Weights of a small GPT-style language model, trained from scratch on English Wikipedia.
Size: width 448, MLP 2688 tanh GELU, 52.2M parameters.
Training: a variant of Muon for these matrices, 12044 steps.
MLP neurons of a small language model. Each row is named by its layer, matrix (up: input weights) and neuron, and shows model dimensions 298-447. Each number is 500 + 25 x the weight over its row's rms, rounded and kept within 0 to 999. Numbers have three digits each.
A block is one neuron, or neurons of one layer that tend to fire together. After each block is what it responds to, as a language model described it from the Wikipedia text at the highest values.

L8.up1508:448518502500505513500514491534543498545527468508491535521457487482504515456493535505516515503506497500488495478526508496505510508519530530505551486469510506486497495495478549514530505516502487477518513496533497467465503500516485542472484496521499545509470551523486496498470508497493519489546490481497512515466514553540508505504484527528457476452484504499512504543526503485496476495555480528512495514485510489466484508500474520518491514543484510481510
L8.up1884:486480465505494540557470462525489507511492500513469465473443500485504472532512528504507508492540475501528523511481474523477482490523537513511499527464514569522530465486509495505498487478471487518494508509490472506521530500549468463511514520523462501533490538486491524521487501445542538500492481483513493517525510517520515483528464534504502544472510517471551468534476481487502503472478512537479491531515525507498506551492512451529473537524522491500468
Description: Commas, sometimes semicolons, that close a complete noun phrase or clause mid-sentence, as in "gave it 3 stars," or "recorded Mellow Gold,".

L10.up0:502546494482463516503515447528505451497563497513522534521501484480542486485508469483493504477516451525506470466501518495490535521518519523511474491497493478504501485467495507490479486530500463493521509466493465463486521492495485475447513497526516502493492543523521471521505511483512441503522455473491512513509474526462514483461462557511515487506462506436493484480496528502505483487482500497511477560492473481490470476499519539516526486487550520497480
L10.up132:504519522505488515513506501505497499497549483502506459503541457530513518509495511526487498499495525516485523478449523510478479502507457477513500529485488516475510461436465554449510476530508533527513524487506504512531543488503493499457468484502474542493482494495469519509486532446494520470496525492465473509522536519508496499467485504520509506471492488538502468494516464485513498500545494500506530537525523505504475485485512486496498556506547492482506
L10.up2097:476479519487467502522460513482476502532510491504543520527506467512482506496519563497506515539540524516468510468482469490507533502524503528534524481483479501516526485479465495496466483533504454511493518500550506455500516522572524546508498504508455532531520540510507507516469467474461484508481478480542499480489496511520527535506514466523488537484497507498495512469485498518463470505525509466483509495512518548496460501484517461485490522489538496500468
L10.up2160:486533509522496489510467514506496534525534500507476531511532490547483504484508512463518525526509474522509480516480505481516475480510497490505476549508498500492448453450478535522499500464513485472488478476503477502498523543524497477494487514521459503518514542485499521534488528431517492500546472483479474473501498497568526562483497524510530493483413503503526460497493507533469527497487499490494513537481502482556480473520532514521531552473498473510508
Description: Commas (sometimes semicolons or dashes) right after a complete clause, before an add-on such as including, which, and, but, while.

L10.up229:505479522492456480458479481502527518490506475458488542491513500520487486503479488480462512492488526502496499480575513502522496508489496496510431537562533483479492467525539512487526464518535497506507472467506513478461524487501514536538472486534518494511467498491491525522524486509517475479510463495507493456485495469508507483504502533483500520502508492493523481569508447534500494500518452465523452470506504488460454502525501511518500477463494489521498
L10.up449:534478513495480481500502488511509481492515477506486510464477456539444456499471471502476504504506521470488485523516479511493529522481501460501501483524478463485474466506504481491499495536500468507490498475513506514469538492496561498487447512525513505493487531507452509495498493445529505494477514478486548473515525456500543512516540504493488543496521498497518491531492469496479514507490461480545466484536475481488510522515508524487480514495529447509462
L10.up964:528462490458462460461471504532544509513469484475484477477512496504478471453536482467485493512448474474513508498488534528513489509479533501507480525498498528496565516497449494493493477527499518519498516527526479514479512511481512470540532470484479503517480469478517479486520492481473474535490482498532466478479489479495507506505505479504499533470473500545480467519507527547458506508538456532503491473511452496555511480468449504479533529511509483497457
L10.up2222:502490508503492532451526485508543527476534555495499507443503511528494514487486503494490504509457468471502497487508507504488490492502497494511464517503520490483544464488514479493549463550520530497520529516491465470455540504505497516493497518446541497494491535512461491499526481500496482527492516526486527507447507538472473491507480524500480527488471515545513484488559450501504544523528445513529468523461475494530495499512502487528497478490462469501495
Description: Reporting verbs that open a reported clause, such as stated, saying, revealed, concluded, and also connectives that open a clause, such as Later, In addition, except, hence.

L8.up1354:463483507505488498463522488522489524489522506557555520504524494487476544539532504483529490522507474502514470506507513503542488501547469508470518490472514482531523512502484503514510535518510526471509510480481495507501533559521520469512472495472548507501508493512519503493493484474494507516496491506493499490489463467484535485462489499509541508485516502500445522445503488474523531525505514532517493468511505507488500506497520487504545551486506510509531
L8.up2431:485515478510453468492509514511504521460507525540544529480499481515450511502464520487502520550501518520510512537513542500553493480508509481494413493478545474519526469498510488511451475544499499479480481498514484470545542521487496484518526505504470519568475450539481484526512521475516484506454488483504493480497526490472497475458526496481520492494471470553480501468512525502518468494542528537501470455501476481546478507485560474502543549518541503494515
Description: Fires on the main verb of a clause right after its subject, often the suffix piece: rate-d, recalle-d, walk-ed, scored, received.

L5.up0:484520515533552532477503502509476521460494489529513519505508474502476453507505489481502529468539493509488480505482523527501488479507482530499475516498490478513498516503470500485493514511543486503479495486498507489456483507522523492527508482496505493484498518525512538511491462478506523490474511468468524555532481516491484458522518503516527564507507501519466515539497485565469523450533549499505482478480480514523529458533530507488484549501487523483491
L5.up485:471465527516478525497499461528490500455504498514514495514482520521493474502496482493474505491485525464526501500525527566518466497503466529483510485527521500492488467523524484502497513507481488493499525493526537497470511491561530518524456500490498460497509466512532534470528517509516526496515511523538530498514462454534498525481515519504521539479510517528506513474509520531524517510496462494518518476493489553497544478547491491525492471475517487454464
L5.up965:473516513495505529506524494514507488505515482506507421499537477486506492521485494528502521514531528509491483508526493487512458491456499512497518475459511487534529473528509493504479500533551486516488531454480499522467489492494514508482486532497512492507521538492515513508579457496480461505519527493507505509466502482477483495492536456459508536495499482545448483519508525530539516498497537504549449469481454550537488475531501517489520497496514503491450
L5.up1003:525495503513527524473488476511548483448509471496498446505495497460537438462523467504499499510522486532511496517492506529451483477536474494489518494530489473483486512531498514489502468501502492495461498491498532476487521491519514511508524511520510480467454514529538511505498481517514516515479511466487524525503497527445531487471472523503517519495490475554457515534510502524473522439508509521477485504497495529505490500520519484488484547512472531455473
L5.up1211:521493468509515520503526450523500481562503493524517559493496477500479493529454493518488489508521472503495493467552482526575535524516513513507536479477483482487543476521514491510487507543489491459485512503480505512467528501536515511491496474504526497503531509492525498453509518469500462523549514526499457461447508501482489492458503503475496548511492485482459496524501540513498493465534498476569455495472467545544496475532541492456496485465511519526497
L5.up1292:503493514488496513496494518528530510476487473495515517493505487527479486526462498466512543520468517548500476555471525520456482475558520465494504493493494473483488516545460475483573528490562496523488468502513517502501478452512517517501507512523510515517453505505486478503526507525470493481508451470498537496517526480521523476485489483492526515459496492497470479541500503513466463461497519493492507494501537536509564520484518499446498517501497520504500
L5.up1764:480492505472556532468539504471514531504537495476479472488480503527499481482553501474500511519537510484522519477479444507503455496498555507481489531503488471505520530496475460495499479520467492485507497474543521513498548526510501541504518489497502498544515516524572435518482518479489493520513544505504446519488495530529528482488476510499511493503501515482530507574490455511520535480531501493491524489503504496489515502530439541515512513498489499485472
L5.up1986:508528543469525536518493495522496519465501468514499499505475499488464453528506478453477511508513462495513491557516522488517514471445516516504515467490524484479500500488473479519485466515477446520493526524482533494477512496511494479498514492518496475504506494536569496493544509467504517554535507481464490504532493530500535503506501500467520467577519476431454498535557482515504515500485506510514488511499512478505477520505541440506485505462526506510529
Description: Main verbs (or their endings) right after a named person, critic or outlet as subject, mostly in reception sections: called, gave, rated, said, thought.